Weights of a small GPT-style language model, trained from scratch on English Wikipedia.
Architecture: LayerNorm before each block, learned and rotary positions, biases, tied embeddings.
Training: a variant of Muon for these matrices, 4838 steps.
MLP neurons of a small language model. Each row is named by its layer, matrix (up: input weights) and neuron, and shows model dimensions 533-628. Each number is 500 + 25 x the weight over its row's rms, rounded and kept within 0 to 999. Numbers have three digits each.
A block is one neuron, or neurons of one layer that tend to fire together. After each block is what it responds to, as a language model described it from the Wikipedia text at the highest values.

L3.up2116:503462434474504497487556479505470469551516518489542495517499530535491522468468493484469469517493477501514497489499483530528496472481504514482464502496509513499496491546541485482520465521493505477555480499500453514482506511475501517486500516526488504490534507558495500483491491513541481497
Prepositions, commas and connectors just before a place name follows, such as "area of", "endemic to", "Park,", "modern-day", "born in".

L3.up1070:488476478523464480480473525504469512459431486439524494519507563447499479443536502467479500508503452486493470503546483502521519531464517516486489485491560483534483479515536500513521458490496533483490509511521484500498513505563503531508499477505470496489506534494519473492490484503527492492
First word piece of a capitalized name or word that already appeared just before in the text, such as Bennett, Collins, Gershwin, Bailey.

L5.up486:527513516502493506482511479497507476495500480537502489481533512527505536491560507524464501507516469519474471491538463458551487495490522525474496454531494483520495481493478481478525567482471528502520484502511467502515518529504475540537518508502496457472451539458519499510508469513465495474
L5.up917:501498519544536477478529482486492522483520517508514503530520474501534518507486515495490513485525488547527481474509488484532482516489506507525509485502478517463483530510475474509507517487518483488479464500489541516503477497524489532541479479454552539487510470490494489471519489534484469474
L5.up1226:532472519514529507532518487516500490524540503518459508515522527483496535466519533518460475526495526478527477475489500475496472522545496475569539486520504534487490520517514476535530469498511511513489474496519535488490498489486511512486494505475493486548510495492505492472512518490484530516
L5.up1430:476514527484513490475526490512497487488528493530489482461491497449511533501487500488498496472475496479517520487501504487495492544527488468543540485474466501495501520528485466491476493499475554506482494509495522514494476505521490530514492472465459453488471498474523541488510497492504474471
L5.up2465:518512523512499538501560493474484531445489473533511460529493476491468529479532530492526490485467497491528481491488523468478509512476537473496482479509496529539467494485536527477496478482483500538492489493469544469479471528511533464493477505479492463439535509510482478489510515499459513502
L5.up2506:524524521492513489516545468465487447502542495467461482511534553517517523520558455467495452521482515514483489491536492471535470564526543478499514461516505481530518474458492511554488500480491521495506486513474525514516471499530481504491515482513530466479478531520514526573478517482502527453
L5.up2658:492534544513506474510513494542460451500487532526472463504489470485481517485520513500504504497468497494515497460469497451509484561480518470527571479455525504487486496522478479515460505499456512482493507471494514516498462499498507508520510495474488479471506487477497490487522537511470517447
L5.up2729:495483502506519506495478508538457459476503492503507493491482502477448493470506500469474535521486515470526479469500490468486501471484476494488533500515476558518501527500473491543512496528489518511474475457524477471487495511509498462503523499495483516525504470468522499486502517462515531503
Tokens that come right before a bare verb, mostly infinitive to and modals (would, can, should) plus not, also, ever, kindly.

L4.up1178:492474531548530464498463506501460512482520502485532506455525517520513502469483472512525515478512483448466472497514514503490517475544514484471468492470528495502496505445489529493506473549497525542488539507518490525541506507526499505520481517531429483497488501480470519505483494512476506498
L4.up1680:496451498511486500476497495519492508505521552496522473546478544528505513427491534513530516492487527494480486509500489510502479535460536476504504485514487519491500521504451482532495454549500513511442534501462490512508453455487529497498502476527487528458478439507538480499474516505530462499
L4.up1930:529493499457482511465506487550505510497499503477486500529533522496515479459476509497490501518486485471485442462515529521523512494506490492544498512520500444502501515446487538520532491511494558422529520477487493503492445502505466534505545518517520491526556496474458523519440497520533511464
L4.up1964:513484509547470490503497502491466526481493518523515519514472491452503507474526502524525508504455472481487479502526515520507446479476513552506506490460494491512522535516493501516513508493499522464458477492516526521476472522503530513558497497480501505473471531520532523481455479506528474506
L4.up2251:492507529533484487503465506541498490493555483510550489509524519500502549492540502470500485464485481483534482523467479499516465518507510484549471525517491479494489506488536529531507497511463515488502521512507508532506465484483486515506547499493515487485523506480483493530483499509486480514
L4.up2294:473444510496488517496499485480472519525494490448516504563508497497480497479460509529487497472503519487449413492556501531459498539528506551478515494519491442509519491451498453500526474492498540457477475509517474516540507480512495497496520508505525511481538500472501521473461515497524505451
L4.up2336:506479495513473509519460481493449511471486481475492526506492532501500480469503504538503507468511499530469461479452489543451534492519498559518508447472490517498511497513493518484438447523500514492489527474519519545465484550530506507504504542518476503517513477434474514515468477527567490485
L4.up2605:456495512501516505465488469505492538507547486487514510533513512512506510491500488492490506483484480502502508480503524478465466525494506504565470484496490523517496503520462479481486504495489555481505525489527506500525531508506501518504509553483470517489490468516457492497463468529503479520
First word-piece of a proper name, usually a surname starting a main clause after an introductory phrase and comma in biographies, e.g. De(Lucia), R(inne), Ol(sen).

L4.up155:491530520479526540496539503518472462486446506476457491535469483481478534492518506505494451483493496479515484474503489518527497537542518449483480467501491509501513481511496514516527487516533514459488505473475495486517478502526528512509490469478480435510546482487504502520486507479505543486
L4.up398:495468547431558489487531494512477527512491464496541458506505463463524497487494517472529486497493506485518513502491498474544537507540496504533517482526466501467522494472494480492455485503499498522490499487470518508519472474534423502461524515518529526520491543473570477510484535564505564498
L4.up883:500486489491501483472531554482505478485506516524493524541530433489487522517494504466488507495493474510476506484480513504498519526479522491474527554468508478480488492502450522484455515485506505488533500478518511533534486554498472527469468526538482514528510476510494521485559509493523512514
L4.up1023:484495516502514536490492483444489537512534484493483423534478463504514538472501532512455502510488513470513490510522504530525489507468497507546486501480530484505527437510510498484520452525476481489524494495501495515589493520529478480514474475471527524557499457478520507493526512544494472499
L4.up1538:511478448525527518512535516482526466524465529499512518503511511461541506527487528529501478474502487507528536454515492517463507545480482465502528486487522522473487556476497511480490499497548489506477473485486524504496457502529492499486510473476513528539503473532531498529510503514485501483
L4.up2524:521479478495551513505516476503536508488494469501481465475516526517499506544519518507487473498461464504506509508500503513473476533477460450506529508485496525494553512477505514477522502499533512495466477534470494502511507513488521510519458512459487507464484530503491515503530457555493500497
L4.up2526:458508473504473492504470525545468518478489501524498485505490487529479517514556513507503509449503489548477532500517482502514468485535492481490510505499511492501498520536505456437461518512474490511507478476516457477483439498477446508507516478475452498543511433481517479478486464516483532516
L4.up2677:508496498451495468512517474495497539512482509549500478523565509489482483484500520498453501481526510536491488485503509507502472488490492511473498463510518514456487527527512524456491471478475534500440499464475548519505521489522462477445498480504485469514495469465507537561468493526510485546
Infinitive "to" and modal verbs (would, will, may, can) right before a verb, often in reported plans or intentions: "agreed that they would", "supposed to", "in order to".

L3.up1555:557477524499538502520511471534534496468488514510478526508512502502455520479502495516542516524503483507491494514502526524514455480502487529540502487482499523465475497507509516451458474514468487484546523465529518473545546512512485519531523508472481453501527516515546502521558526541497488460
Final subword pieces that complete an adjective or participle modifying a following noun, often in hyphenated compounds, such as 40-st-ory, under-record-ed, exp-ensive.

L5.up197:490440515469503547470444501503502519505512509497488506517468534490488478494522497514523451483509499482489491524462483509495464476493536507480533506468496491495498524511552477429504536482506536504521531475537465484480464458501483471482482520514523513484500495506501519480493509492457517513
L5.up303:467547524445494508525502524486503545461532554542521532520483482503498506495529471530546491482511525467495497504535502497534513477451482494501490529523487503510474502469542510505484503478498530494468500446466471527495527536517508519487496460517507521539502554481505524494499455489510519512
L5.up703:502538534524472501536521504442532478496494491492516509552503501490495472525529510502535497505424473492532528436506479505463535474502556534496445539528495503469495507454518477523483475497501513496519474508474503509479513534544541486496508548492526476467495480547492508467482510531492515532
L5.up1572:498520480455524480520525516502485503485488516498544485495491485505509522495506495498542518504507524500515540490519508515523460495546504503438450535517492454483469485522502497442510492532494504510476530522496467501533513532510532533524447513528529469482514521495492517507516512508476465488
L5.up1700:503495477478485548508494482468492477512544499505515472508488497527485481530512496473496501465484484487515540470458486478475513499493495467495466538492495490507483511488493441475431513511535505496534508477524480545531449506506511501504550541521494515504501471533455519519500510479525474533
L5.up1722:511515491492503530457497480477486527522501488530496470485507492474558496519504506490523461530479498487480527513514492458504511473524503547494491524499502517509494524506504490472479487489501495529495531472474524513483532508483529496532520521523477511516494527492527484496528502461468486524
L5.up2275:518526488500499542483523519493501490459501497543555509448453479494534501555508498508492510458516495465509490492505526501448490524520496464554497513469506480529481523527520512451472497529465503504483516468500538447550498494490533491482472516470537477504520463475509488526529509480518484529
L5.up2613:538521529505518502494489504505482482532500506518507523483508495487509509531478515473528520502493514508553501475475511530514504449476541504466517523484468495465518515484478523494515502480494506482489502495490497469530487513548494491508493517489470480498480452518523463493505508480487501481
Forms of "be" (was, were, is, been, being) right after a subject noun phrase, mostly passive auxiliaries, e.g. "churches were purchased", "has been recovered".

L3.up2430:528481547451534518469511509524539482512494506491469497520531468552479491509537523509498495504521520512524488511494459505504521553500537515522543496503480520472512463517486477497499489480498531481463503486482546551484497487566494504487482466518469492516535495524524472461506526509450545467
Infinitival "to" and modal auxiliaries that come right before a bare verb, as in "thought to induce", "in order to give", "could be mounted".

L4.up267:513530486483527507463522481531498496457501504487509495539440532488479488464497572472492498527509524474521516498508485527483488511493483459490499520501533480497497481494507519516559449483510514501463477515544458572477494498475476485491492512483486483470526486507512511450511505554514510519
L4.up405:518508509510498493457508505503493549499510498529526522555545484512542510522473523448491543524459496488488528570465527531483477510520506474526483523523480484462506498493514416478537511455508532499472504501482520470493493481463547510482515537496521569521501499487493495533545508508516540519
L4.up887:499526512526481520493502503500518540468476482518516477494477495480519526458484514497520537499522516440513493479485500505499493528500502524461464483473527514533502494463483475507506487504478539500536535491511496508497518555487551499477506512552471530535476539489487516489449499498503454515
L4.up2030:531477554475497497458495489505494495490481488488516526473512498502523481470504518497488510510481533471493515515470474510503511485477525521522467457490477515495546477498490491459507513512489516485516548537553468478471482476511469492497497538476485501482516520495470459515482493522489493554
L4.up2175:481507455493485479478464484505524523493481455538526491516464456502518514514492532500462533493481524458503483520490505500503505509502502494473448500510477483521535472505493512446494511507509513527491534494491482483457527545472511482509448528496480496485477523479467460499514418531509490494
L4.up2209:461502534497552482430495532502518484473490498535507458510495502551492476539494486484514507508487520476535469542474529496498501496521490464468484522524557475473551527514440459500505536483464462497542501501503477467521507465489528563549548516508524532481504484519476524538505506499513490524
L4.up2303:548500528471542484487473536443523503534489501517502479527485477511488457497479526499499482453480526480514506509461477491460494535515533473522529526492480498514557537458546487503528450482476499492531528520493480496474530483511482483503488526498466543511484507497506515535489486489495480464
L4.up2634:504469541480523512492493479457545510470503482526536507446453459491525471527537536481530536495535529433511514521525475477500452517481489493502478515477466505515497503533551506462547495500492478499525509491544534522483509493476470518492518528483491498470517541493521494515442506534478497542
Determiners like the, a, 's right after copulas or role verbs (is, was, became, served as, one of), opening a superlative or rank phrase: the best, the first, world's largest.

L4.up50:476487501520494481537484508490465537485435525506478532525492540474501520464480510484517467476465558524489501495511491482508457458457500484469495466480497523508499504483503486492509521509491505523498495482517500511478513536465438514501460506532483499503506501520527543495521502485460538475
L4.up522:500447472483503520509511534501563503504503475519485510499507463478461497483456501516509491513541532486505465505508482479522509516492520497501488493479502501517522515473528467451497484475524516479558478468445500530532476510450444521497524500478534483509511491500486544512482494491520520483
L4.up1689:517475496477493514500529557487452460486491445512477501451478476497484503504544490502513478469514524501500517447505487481436520507496504502518516510516473446481511490465496479460477521529524527520504519546516512551542548550491472522444543496454513509516544486496480477483485477521510497486
L4.up1819:451478519471501555491466507498514508503512494517472532449493488536498490492508454458510505543511553500463501557534482437442546467555528506517509499528509463492527484488504463482462519544504483499476522504523496549520502540491513520491472540452540505489491469554569522501489480467490543479
L4.up1848:451466465479485496484517516494535479511512499490497492465502482495501476507500501473477530504465474494457491482504484477467485478463494529483479517512503474485535513522485477463503461535480478517537513546528481535502482487565536516524530471465468507510540489502530536496480487518517505497
L4.up2405:480515536525500536509524484486485522492488539479498497489499491551457488537461477469509520515456491530463523493507548517488529539487496508472501490514480459530505476487495465490536492527517470527487513530493469511485465549498502480477466519483467492471454492505460525490485511492484469484
L4.up2452:515535495492498505479454499442502551535470487529471492464487523523522514474515496521514478487502525471503540473547535486481474504497516510566486519534462512504508493463478489446504542538466512511505526492502525498523476518489504483520466503470512498515513500520521512503436470509542481505
L4.up2530:467473497536512486512490491473548476523469466454501459502479518506516521483523489540490472450518520523512506491499544470515528474481461487535520478504523490498552486501495481475494498476489562500511496516484495547498507521506450490468538519532519514512461509518512465530500535520486526507
Tokens inside or starting a person's first name, before the surname, e.g. R-ober-t, William, M-ich-ael, also "Dr." and initials.

L4.up756:541515537544534540529490531502478473477507485464496510495479492511512460500493469525477506496500479482501469492513584540566496506472514516527441481507496505512471501505506545432454487541532501488479493495514497487515510527470483452545534468525490541520523545506462531494528489499528498479
L4.up1126:483505510538530501457446511516553477487453496540521487506481479509517478533521465472461507536486488506506503526495528490535560495483553503525480507479489533456489461555486484475475494446477471505479490457472493554456476540471497546494486523515496550512512500528471453509511509471513494481
L4.up1390:487513482517514512472462474459501492509519483495525485562475518529521497502490503533543480455494529488518498527466507487500544492457508526522495483512500496513481510512535510498524495489488524521461512466501506496504485542515495473476510503499445510499503485513500507501530482502497492496
L4.up1565:518504540546530484455467503499555507537495513518520462468516477501529490509491505491515501505516530478521471504521529513523548492487536505528451543445468506475486500514552494464523523529509519534494505475516459480496461501517508505477486523501466498473464522480476471485468554526521542495
L4.up1924:520466461501501467498504498486528520544503527472509512484505531512500522491485517474458503509500525506495503493477483492513524508470521494516481518544480467501494502516548506476499510514520500448518517454466466495470495481507499454580466471512495521503458450482471516542532479471473504482
L4.up2167:487510532542483522485517501542498507521517465467527469564513482528449479495475492500466467500479487534480491482484465508468470458478516527456537513508520507497463507480537514530466488475470491455533530488466498492522449560529487474480524528526488510515495496503505438552537516521528534543
L4.up2173:504472583509497454472468459487500534507458497516500484501512499528470476475482517498501513496479501481505516505466513474502506491507499532523515497466477527457511488507552524476551517523518505501476494455498535527523497515461538525512522540499442455560500501466539458493502499454492518556
L4.up2545:482493481460491508512503511480467470535526522472500498507499515526509476516546540499489483491511492410506506492483471522537475518475513484548466509473488505495497525527488518478533486501455470483508506493510490507479510543517509551547501506491518517507524511456490473499461519489495444510
Commas right after a city or town name, just before its state, country or region, as in Ashford, Kent and Boulder, CO, also the United of United Kingdom/States.

L3.up801:491487521503516515486512474486479526484512483450513531530514499440497456461559495511497485528492517463514460503504533474502465524489521480539508494498467480487519509523500448494483527502539563505520538503486518432485516502517515458485542489484521516489483540488544517500480481492481519494
Forms of the verb be (was, is, be, are, being, were), often after can/must/which or a subject noun; also the first cell in sports tables.

L5.up195:508486493525511536478496438528510471523511509515495530473498476486511502457508518485527507486511502511495441485490481494530494513476537507486534505469453535505509539509521480514501467487515458490470526468450501517503500482495448477522496480525471489483469495506501549515512499463491512451
L5.up480:487523482517474530517490481491532468462466555489495519507480495487524486428528503498477510489518492467472467449518506492499502506499538568491515454462473537466494510540526503530480507534503454531499547478525487545500458506473475446503541525510468468486518545483490524491497477493528484495
L5.up550:485478510483494517491495494496498491506466435528479501541507489474500499500505508504508461491472491479450485497466463509520512503503463488477532475552488456494533484501549499497519517482459501452459531476501482500498473508487506504498426463518510516483495481476496506538517505538522470509
L5.up842:481472467510453511470470564528504509516488553459503472531484465510504463485516476501544488522498510501476495469518503515489520470489513549494525490477478496508499516512496564496540499529494515514469504499495488515499524502525460445509517528479491443540540503472496513519480515483557498501
L5.up1648:456520512512499503543511563501509470488453517513475513541511518534519502516531459499509486511515506533487458484486497544483514485548489534528516518510482471474528493493473573451514485507473489530509544477518529480504482460490505499515497448472510497519547454474475511447497462531505513504
L5.up1689:522560504556468577485468539540502479461486502487492503481512486497476486468521508486490513489475495462471514456484452526443460450515488543464523517488541504549503466493511481524501491456453528500480482481494556547535522513512523470499490519431467502480518475457493476537489505481549506477
L5.up1904:536479500515493527447526510503549499460501501496533511512501484522481479505509492458479485553501512512486479485457504475499551506500516527496496493480483473482516478480499502494478495500489461464488486509489509519513514490515534528483484516532478477521521453470431463482502522487501491471
L5.up2204:523503507535520436516517496502541476515521517504512443500523450511471509458559510499516500506529479484506491489514539483536519462482504519496549478500465487510485518485488490509491515474492471535530510496512536516487469523462492501507517509461493452477495444493469510496472530532503493476
Final piece of a multi-token name or a pronoun as sentence subject, just before a verb like was, is, 's: Hun-ter, Gar-cia, Moon-ey.

L3.up1029:523536541495506482447492482501504520460522507504516490507443499477483476523538501488500487487461467476464481528504482501532486523530521481464462473507514524504510510495487486478486494527520519476499498446551507534469471517449477512516483461479522492507491533498521510486498495508527518502
Tokens just before a rank or superlative, such as world's (largest), one of the (most), peaking at number, top, list, plus chart-table cells.

L5.up68:504540542466509480513466490509494504537502515548486525490464519559515546482509463506488490455500472516492449484445496508538495487508463523514513453491519468542551498451477504524510490506482512487521466496494542533498502510493463477515562482493478512528522532470539491516492446484504496493
L5.up582:455485494506505527470464487491495528480527480496483565496482492471524490516485480502489553473480527513488499487514454483479462496481446436495567506492528491515473522454494494487491521513514476516543501484528483537498525479510476512508481534475507495548515492487472563484475508496526530521
L5.up626:512502502509511489492474484525524534528471484444485526477521529514464478478502515523518503516485523495520490472529476534490519543461536509489505488543488479503497545524433482456506506547494509481540489454524531516495512503458492463444513491476520535496510477493524502510454496498492496501
L5.up1391:513473460510532489468483477524464536498522525543501521500496461498517479530464482489479506507505500515500508472509495478469469475523515480529537489506542526477493514498497496491504510527494486515526472517517510524490514461473508514476506536509520501476512516497486540503502497504530491556
L5.up1470:467482520510469521530508486473511477490471496430486502494478517510515468501520490495467528485496534514482511496529469478521511483490547483468497464527495498508490522458491504468496451555524493477537535493548500530540509495479500486491508471483491489508480467509534563550494497510535518543
L5.up1673:467477503501503542542472515500520540507465524497461520482473518536494526486512518450473505489492549493478443499510441457509513495501491464543523488519505465497521521479501442481446484520527473478552513505532484512472507537490477483473495499475533500521519506499526542528493515530514531517
L5.up2249:523463489460515528532495495525486523512475467482490521504501489462521483483474497510514508470449545508506519456557456448516523518551443497478475494484507553485492477491456495490492460518509515465542513516495480501537473525492465468507514489518491491500500473490499479523476498528553518458
L5.up2660:479473527499509514491497529485482504502495492504498531470474529501514529483492500476486502513483498478496456512528420481529486510455538505512512491524481460489484526490511461428452512515490426497537505529531458490499504528480497484484506471435518500509494512493506534523511464488545474514
Start of a person's given name right before the surname in lists, tables and cast credits, such as Christ(ine), K(yle), Barbara, Joseph; also titles just before a name, such as professor or forward.

L4.up1021:484540518468509504519501497473530500521496499531502545540510455517505504548496527474523518440513489519521511500495472511510508502508524449528516473514485499541477535496511486506519486500496464518512494454485477538529469501447517491526537495526483525460549490492484548534482523481503525493
L4.up1052:498467493466497479494499502477500544481442565500502485505477510495521484485500498477511512478526490488482511544506471482478478568476543491463507511493494507481537480493521484485465509509489513489499531484462485463506480517509458488471515492507512527500493534484522502512488549520486496489
L4.up1451:536476554479495534518482525498494497512519522504516462511467505468460509472458506496480523491514499493486497480498453547526495521504510488543499538456467532494492506529505519468521482503511489473523482477510518502469488520531480506494498517507483471549493514522485496522497560540492512487
L4.up1831:505523513503533486501508501497511510537484504495501517553556472481491499495485548532492506495498484511513464525497506501485499453520491510473528543492484471497475500488506448536463501471523537507514494500506535445525564513545489518493525535495464493528489490499531515510457540484466501453
L4.up1906:517503519528474508520542484529476503487483500569568530509507492437488436497480532500519475492509523493478493502525472528519493508512513516469478484523481507505499504536503508502468515468465493494558482453527520491483478523499487483522515484519502488513500534503493500524488500517501459529
L4.up2298:493520546537482473532467455513536552514458474489507521508511502493496512504524498519499546506504499514490506526524488506533495479544535495501526446467490516507516493492493515562486469504517537502528494478493493539530469494493504502567497515528534532548491473526504499536496508505495489461
L4.up2481:553538502502480505493501537531531508509484485524487503525546452516489518449505500494499496473482507494547523515490473517504502470496478520515453557509477488499498515514483500509482518501497524474494556477495518480490457525485538478485517484512477474486518481483480524562452518508441489477
L4.up2770:481495508494440517467507486513489505523486507517518496509478491500527473470529480478474484491470491461478482471489472487501522502522499497498521490522479507493494513534487470513503506504512458499533524473488540521458510507507518521480477526509519493507509483474505464466486491518495510499
Adjectives and superlatives, or their final word piece, inside a noun phrase before its head noun, e.g. largest, only, first, rectangular, spicy.

L3.up2459:499506521497521504556505480501473518502461510453470518480462513489453448502506499514462499495484505508503478494495436481480548513491499501508498478543500461493497516526502423480474527528474530505501513487532517502523469545463518516452495513504555511528529500529526492513503538483497481481
Last piece or whole token of a person's first name before a surname, as in Col-in, Fred-erick, David, in bios, rosters and tables.

L5.up384:503489487511511494526476510518511458510518490545504502442473482510503526494553494515511481527482516589484479527516491513529487500567479536568485499539492482505514471514513478506543458498506471477539527493496539503498500518477512463473490505515453492512489480514499532509508514524468500435
L5.up418:537481550466498550477516523517509482459497506479488527527473516498479525487511499476514469455476518480501472507467506519480548473501515486498504488522527538495525466505521517463524494533538506539501483470471455490521520552453509518532499501552521470538438503484479518530474506500489533489
L5.up926:490477530475501472525439500473534502489498511490494516516481463495487473530453503470524538471449523456514494482499497511458478485523527498496516517485477540489526514508460526475543467460458493477533522523515504466466500497494506492467519476544537507491492489493541483506482500503457509491
L5.up943:493505567464479501489490519473500504487519464517516478468444462500521501521510513471522505513489510495524485521473524484517495483515482475479448501507519474541497458507519563460500525437480491538512512550524548566503507481495521446500490545486504520490484500465519516508480508551470579511
L5.up1373:590513556510512509504495543493534497464440491491533483500471486486520490505532502495518515452497507530505444519460513512528486528509521490544533530527496496487526527485551488486464423480485476460504488511501506507477505479494520511465492517519490490538548511510503487520494530513428473457
L5.up1374:512480516514447548456481466458479495501516511486519525475492493462541496534479478477503449484474463514489478501529485519487545518530513521555485534492505490497465489469536443493554517534486479470517520510531527523522507542506455476520493508476517514571514520499492490526475491530508543494
L5.up1854:525498527485525498502461548490521519528481435507548486496480497474533475504490552496516439470484539500487499504454503531474518534472484451486489464528491489526517560434544527485443505472504524483527476503520548469504527468469500517483495495512505505482502522483477530519481524503491539468
L5.up2076:517503564521511580449498472465520493497516499488508508519505503519470466547499563495502507484491457480483531499531488513522526483483502532517495542476507501495501501488513474506517503500496503491497475481504513529488478524499528492471480514504519520463528460544493468488484522532454521495
Mostly "the" right after a copula (was, is, remains, as) opening a defining or superlative predicate: "was the first", "is the area", "world's largest".